Part of a small language model's weights.
Size: 10 layers, width 768, 12 heads of 64, MLP 1536 GeGLU, vocabulary 26242, 79.2M parameters.
MLP neurons of a small language model. Each row is named by its layer, matrix (gate and up: input weights) and neuron, and shows model dimensions 240-367. Each number is 128 + 24 x the weight over its row's rms, rounded and kept within 0 to 255. Numbers have three digits each. A neuron's up and down rows have the sign that makes its largest values positive.
After each neuron's rows, "fires after" lists the tokens most often just before its 100 highest values on Wikipedia text that the model never trained on; "fires on" lists the tokens most often at its 100 highest values on Wikipedia text that the model never trained on.

L7.gate813:154152132121142124139117126174163126100113167102095071125153133125149121146113124152128125092096132133119098182108110166157149170151099144121132080135126125173127147172147129148133097136090112120144137137165139134103160121148163113135136106134117163160157104139193169135153136096129147112141100130110148105108130150114154122114137184108136108111114113106158124109121163144146120134121
L7.up813:120106156132148118162123122101127135073153139124089130121102111103160101149153109131093094098113121078111133102125110113133143159138120095142132172141148140138107158108105135093166146126167133077125107114135102144130072134137109121151128125089117180098110169120137144075121104133128127128103150105069144168142091099131134107112079136127170131105152079112114141142183080150132143171186
fires after: "\n", " ", "1"
fires on: "\n", "2"

L3.gate984:104172117124134172126107110103107091054148166127110104132098142111139125149100161140111126151114113094132124115097147138130144132175116129104114097112132132145180090160078129112109171127104111154138170123175132155118148114120129136108155114156110193124115132107155094102134128128101149088155149085176125175108111112132093111059153081112088132102140148120134144129123083129104136101133
L3.up984:144143139162074094128134106144137160107126129142122118144121146106171122105107127120130131188125132068127145174099126103104121124126105095140100130126122102086123144121116119140092136168138148145207128109170125090097124109167114154154107118155098132153121111134141141099167121085144150094101163118139137135189101142161118180097084099109146112086156113110150135148160158109119109124134
fires after: "\n"
fires on: "\n"

L7.gate1292:083148136140095136087157139089170144113115109133131095132174131158119134101155129133119126133130105147115135118171139123131103099175120092069130154148142165132117103139129135135097119170154151133108091150157111117163124118154122096153167130161105115139145122101140062139119116150120152129174094147139146119099125087116124135153125167131108141131157155149110138129147129108125104160142
L7.up1292:127111103105085163112153150100116079136129135116130129154099102126122127090147133081185149131112125177101114126163167100111068128112096133129134148147139156101132125135149116095161133121140135117103110114138126102092092137130186148153171101147116174112123119103122144135159147142133118131135140187157186121097129162151117127191128128127096145119140158112119145152137150124105121144119
fires after: "0", "9", "|", "1", " |", "–"
fires on: "0", " ", "1", "9"

L7.gate1114:138142170137085126105113137134143116108140140122117129098156159148157114146111116113143100105127140083101154137107149114138141116134157065098132170096128127124107129146073127150172126134120135143119136140139120068149119144091147121091063140118134126116117097113133130145122103134129103109107113135168165134070110084127162152138153122125151155138134168142131156099157113121124154097085
L7.up1114:142058111091124149130130098151182125123142115131138083127139106128141101116162084105148107111134161121125131124099148113100094138131123133130159137156085139144163137146127145134129117112102136147125153086158160159106150118140139118135140105112135160120105076128104157068156132109108103119108136147093133144107107151137151101139100131081105123132067146136162099123158101116112102102130
fires after: " ", " and", "|", " to", " |"
fires on: " ", "1", "\n"

L2.gate306:152099135099112097125136111108122161161151111133122178133150124145142096154165118119129138085118112093147161153117111144105115095147120090089161133115147136150153090195158144117146097145116167151171121128142133118149114129135164096113108136128120078150102161107133143134111177109091139079141116163132132147129080122123150090105122159131112139159092062124157133127121124094150156145171
L2.up306:150117077140145157104108075132113121121094138151096149129134129146118158142146175087143120127146118146111124161133111122142117141063135176118115120154102139125161123147153137154161118137110118148126115132107140164078130139112102153130077131122148097090126096118126135124097126179127100116113075140088153108156104133133134127086091119142104117109113132161082102116158168107068126126142
fires after: "0", "5", "6", "4", "2"
fires on: ","

L2.gate298:165105126167154123156172133181147145141109108137096119135129116127197129159098075126109100108130164150078159114091148125127144144153124129147161162108113149112071087086146141116138137146156086114142150135134119121118124140090146112135180128149130127151149136087079156116138129161085173122130163140135077175105122125088134136114131162105119084133174134116118131094104100146074126097107
L2.up298:129122113126135134126137130100128159141125099093152150106117137104089160119167127145142151118214106157139163115154100128112150113082091128090085093118142109126170160121154125139160094072133126101157092140122143154107129140150132163123086137105134098107114136183139129101142150122124126124120087159127172108138091167156132106128156125150088109118089094135169119116130096116108135129104
fires after: ",", "0", "5", "9"
fires on: "0", " |"

L7.gate1155:121102176129093118117116161139152123091132162106125152106149131050132114157125113137144121101104136116135172145119138094095138117156157128094112114159091121163157116112112163147159108130144087119128127122135142160167162124106168095150107150160130087124127121115178136155129150129143127120139172129160147145136076121133099103102141161137150134141130108135162093151153165117153095145161
L7.up1155:104112123127142132097149145135138130175114127113115102080121129070126150178114166110088114115140096104135111126117164123141103141113134102148089127135147138141140079130135113159130092146133102120145099110117139144104164106141134131117123081147120102122146143164098104159133127122158142101137147162113117152136165104121133152134146105129133118143150157099125118144142123122067101090154
fires after: " \"", "\n", "-", " ("
fires on: "M", "S", "m", " "

L2.gate215:122099088129138145121145103116117097136126150152119163111130125173111140109148161075158150082127127116104110128148130125181137122137121143162123140091108112118123072142116135130129115116102101131152106110123144176130092103129138140131157174083094152119131156110157122132115106112118124110092097140147169154128160127134122165130110110150106134130124106124126137129099148116148160137129
L2.up215:112093095169138096098141132116134112115143148106107108152104154157144150152153137123139120147117109102107124127119113102140124149121112157110110135139166147127193091127159077127138132122134054155118137131142149122145108102115086162144133161127117119155172130155124106131086150109130094121185136180146121149124129139088130095088123122144193132121127148079113138133166141137144143127116
fires after: ",", "),", ")", ";"
fires on: " and", " or"

L2.gate1518:162133120167094190114127126115125194146126134119178143106130099114092082072147104125101127131174117122146118128137117060164124136125106101121112210131107082122117098159147126128151169161160152099114137130100132161111124108084182132157094105085152120168098129145116101144106147131131127114104129138075194104107139121145074155132136115127130146132120087148147123093152149082089153132168
L2.up1518:125062098180154144102155199146140100118133128118154142115105097131153134137125113091135152142127165126166158106104133118093096126142089131129127129154096087149117100109105117129104082120130148119121129115151141121093100136106122168084093151107090107123121119130139108118076138130154110111138076135134142137106150118100161159109124090140150116137156123113144107111143140098091124128118
fires after: ",", "),"
fires on: " with", " lead", " led", " only", " leads", " leading"

L3.gate1075:101140158107152142107116172147100128137115145149134140139101091155153133097159111132088109053112136143087132176105136153108083099109143113099113124088128104126156170094132098152142160114097159146162107111064164151144117149092162130157118109144137134124133126133135155129158143117170085067090162130118102162172112101150103140122132151144110164106097119129114120120133135100138098126142
L3.up1075:167101174106149144156123155160149136133120148127161122131126120102109124123142138134100122163132195117130086092079141171124132145146153133122137118170139099109139095140117113121145187129172117128103135131156122098111178180082124138122146160136089125134101143111163159117138100146159124108129188148113088142156206158118158137111124135127129126126121120118105124131167147149101107120090
fires after: "\n", " Apps", "|---|---|---|---", " Disc", " Notes"
fires on: " |", "|---|---|---|---|---|", "|---|---|---|---|---|---|", "|---|---|---|---|", "us", "|---|---|---|"

L7.gate1191:151114101107160121101148086137145135141114109097089130149095158115156124139083136114147191099153124126100142138103113094123123143118129094135128173150111114158136176115147129099153119058084109163118106146148124115112139125110164154130162123101063116104151159160122128108102065125136126144132125174129147140123128129144110141136153165108127092156103149114086171092124111150144103146091
L7.up1191:140110136119114089162119140082193099096122126107097159122162115136106074122146129104147151163092134099063075133116128073119115091085107154139133100108108162120169143110141173105164140116176171170145122128178122125159120131110110146098149120137125129155122110135149139129128132133118172139124112097149114133113100150150112121145104165117102082137094129098137158173155083119148123088175
fires after: " ", " on", "1", "born"
fires on: " ", "2", "1", "6"

L3.gate258:151105147124110141125178136109139121139149113124129116124154097119119096116135152132143184150151140150134137085118144136115135139097132107135141139158116121114121130149103128158105089075109118123151168149141156144157125143089162144082135147142121137091138117117140170117119080111113155112121081134171153120147127173122114122151113129110105104122143140166160116109111145121143118142102
L3.up258:110177104132149121133162131129128135142116143135133124136159115159114078098141125160147115134141119110143171150116100110080134118072119118106120092111084124112120117111123124160185103134139141145126130156152147113141115142153132148119073184141133133110170117096132128115130116124109118110118164097147130137147123183098124121135150112129135095171129118121097131105108102134113141151091
fires after: " |", "0", " —", "3", "A"
fires on: " |"

L3.gate1142:090107155102075156145119115122130124155130121165149111122070146109132173115093104120137135129106150100125142131133125126138132162131084099118145108176151180115139115120131140113149134143166128111131157174177123153092108165068105132125115149149135134110130096131128141121110109151157088137125142112101124104088141105128104144131136104149114133154113164155096131109141073139095172113168
L3.up1142:138166108082116144087155094154138118116127144125102150137125152116127119104085155109136100131156154103170124165115101114127155172149139114125134149101122111124105133166061193095141130165154134114119129085174127139134124111119146143141114138132154114160131131115122107157146119126151124149092146143132172121122108089137073158121094114138151140135123130121131098116167139147176130155161
fires after: " ", " (", " |", "|", "."
fires on: "1", " ", " Ball"

L3.gate277:149104063165131117124133077135116135158093132130159141124148121160122142108114122107110124094150129144124141108104131135168115092071082163128116111105119176117140170146128106120103121105108133137102108088099144161121102119050089115155116104100117139132140132151150127076111148143095098140127090164127109148111118111097119112137108121130072138125090108118126131119123128118123141149107
L3.up277:122138168104104166147156109129113140160172135113155162080088108112109134159115106119159135119160130119149133175109136108099136089128109145138131163129089129159112108138119138141122128138135093146187129142126132127098130157145154143140136151138079131125115154140080121145105192092137099039132153101105153127129112119125120148119160156123157128055119145136152138126117135133153163175135
fires after: ")", ",", " J", ".,", "."
fires on: " (", " as", "\""

L7.gate428:105101151121155154203127119120151152123164091125136124122101091117170067137140107140125126115155126147119125133126121096146141097094113127101130098134125128142101121118129158076139138135137144133153135115141116133116138094133074130102142118102146148119143086107130126116079146136176136137118142102113134163136115159122139125140121146153118101143125152140108175102123129124122132186174
L7.up428:160157090111163139130121148092158152120145151150128133135110090166127121106109099128127148098136141145151148155094115163178142135112161127090077158137113108122166137103155131091113123134157101136101118161124138141134170149160100150120146128111163105114157113090116141181150112137124113129140108109086142078091124145155137131178093139113129098141098156134128131138140128178119123157141
fires after: "1", " ", " ("
fires on: "9", "1", "0", "8", "5"

L2.gate1294:142059123146085096076127113163153128112165172107138123109120144122138132128100163094111116143112174137148118112102081133155111123150109104136091102133141124135148154116128130176148120119094115101135146089136167110116152130054128127124141163181091112106113116129128119178099132126113125143131153162138110127097128125112166144128122146121079131093154133150104143129185114122137157158129
L2.up1294:139139111135153136100120107106121121099135158116145094196141123140129150136089136085090150140116108132097107148143111128137133144126111146138075130105144119088113110124138142119113149128110126119129139141113180113081080123175139108130091119112082174128124150131164109177137118131108145117098157163100133139110136138121154174104123157150128134131101123129125173118136119113125156132122
fires after: " and", " but", " that", ";", " |"
fires on: " in", ",", " to", " at", " with", " on"

L7.gate1020:134097152111163166149133142128124089151119183109130121112097156150085080127135121132084138125115148094124088137105153151131115118144115138157103153100090144141141103173112162092107134175096122168148101158144147179135182152151180149121155169141152128120126148129148125120144140137155149147138101148142127100113112111103127123134154157126097139123126166121149145108113117117107151117079
L7.up1020:122130138111113100119143132134184085116151158141109131188127133165116156130121133110108108130150107111110136119153134119111125126132172107106159152122099137169149195180130167148088135144188127134180118171153103119104120094122125119131154131138111097095122148121145122108144123115170120105127153122137096095114111136125130171133134095124136124113102118106103120105123135136163123113146
fires after: "0", "1"
fires on: "2", "\n", "9"

L2.gate192:170103138105138090106072104168107085114090126148150135154121159168113128122135148137139120129081137133079118124131172117134118166112122142126099118149136104136110117101113095094078133151134092115150165096085102107145173144147160120154151145166090151165152072104132133113126100107159143116114153115154120151131094129115141091117101094138103151082100148125125136140175169110135126136132
L2.up192:148125119144141117113106112156072152132132111107106128118147142130118125109132124123141172110113133139129131122097140143123116114128110143125120145124128141153091124160173122104095123106132132142086117120125123118195143136128148143140136159119113108144139088112132159095137078078182123072111111103156101167174112178130168083106121111072153169116130149154124111114147157125145082100132
fires after: "\n", "|---|---|---|---"
fires on: "===", "|---|---|---|---|---|", "====", "|---|---|---|---|", " into", "|---|---|---|"

L7.gate79:141098152109153119099152159123144070131116137128096129117108111099132107132148119132111145068143100103114132153112153117180141133127168125111122160158101165135151128123141147156140149158121088132131158144139128127133195132113129160116131110165114146145150120090113131187144134131165062108128121149098087129118087140101106177138139135122110145162133118109155139112118146112151122119136
L7.up79:151123156131155196153093160165120113169116143119084121129112126110141124133104103128084115083111134144123074079165145107159108109068141161144085172139101129074169147107127135122159129150157120090108123134103110100136142129134143140163106149096113098183128164106146172128147143131105096143158161138150127106085138122099133166140144097080119130149126111084092123105087157125139147106141
fires after: "\n", " \"", "==", "2"
fires on: "S", "==", "|", "s", "1"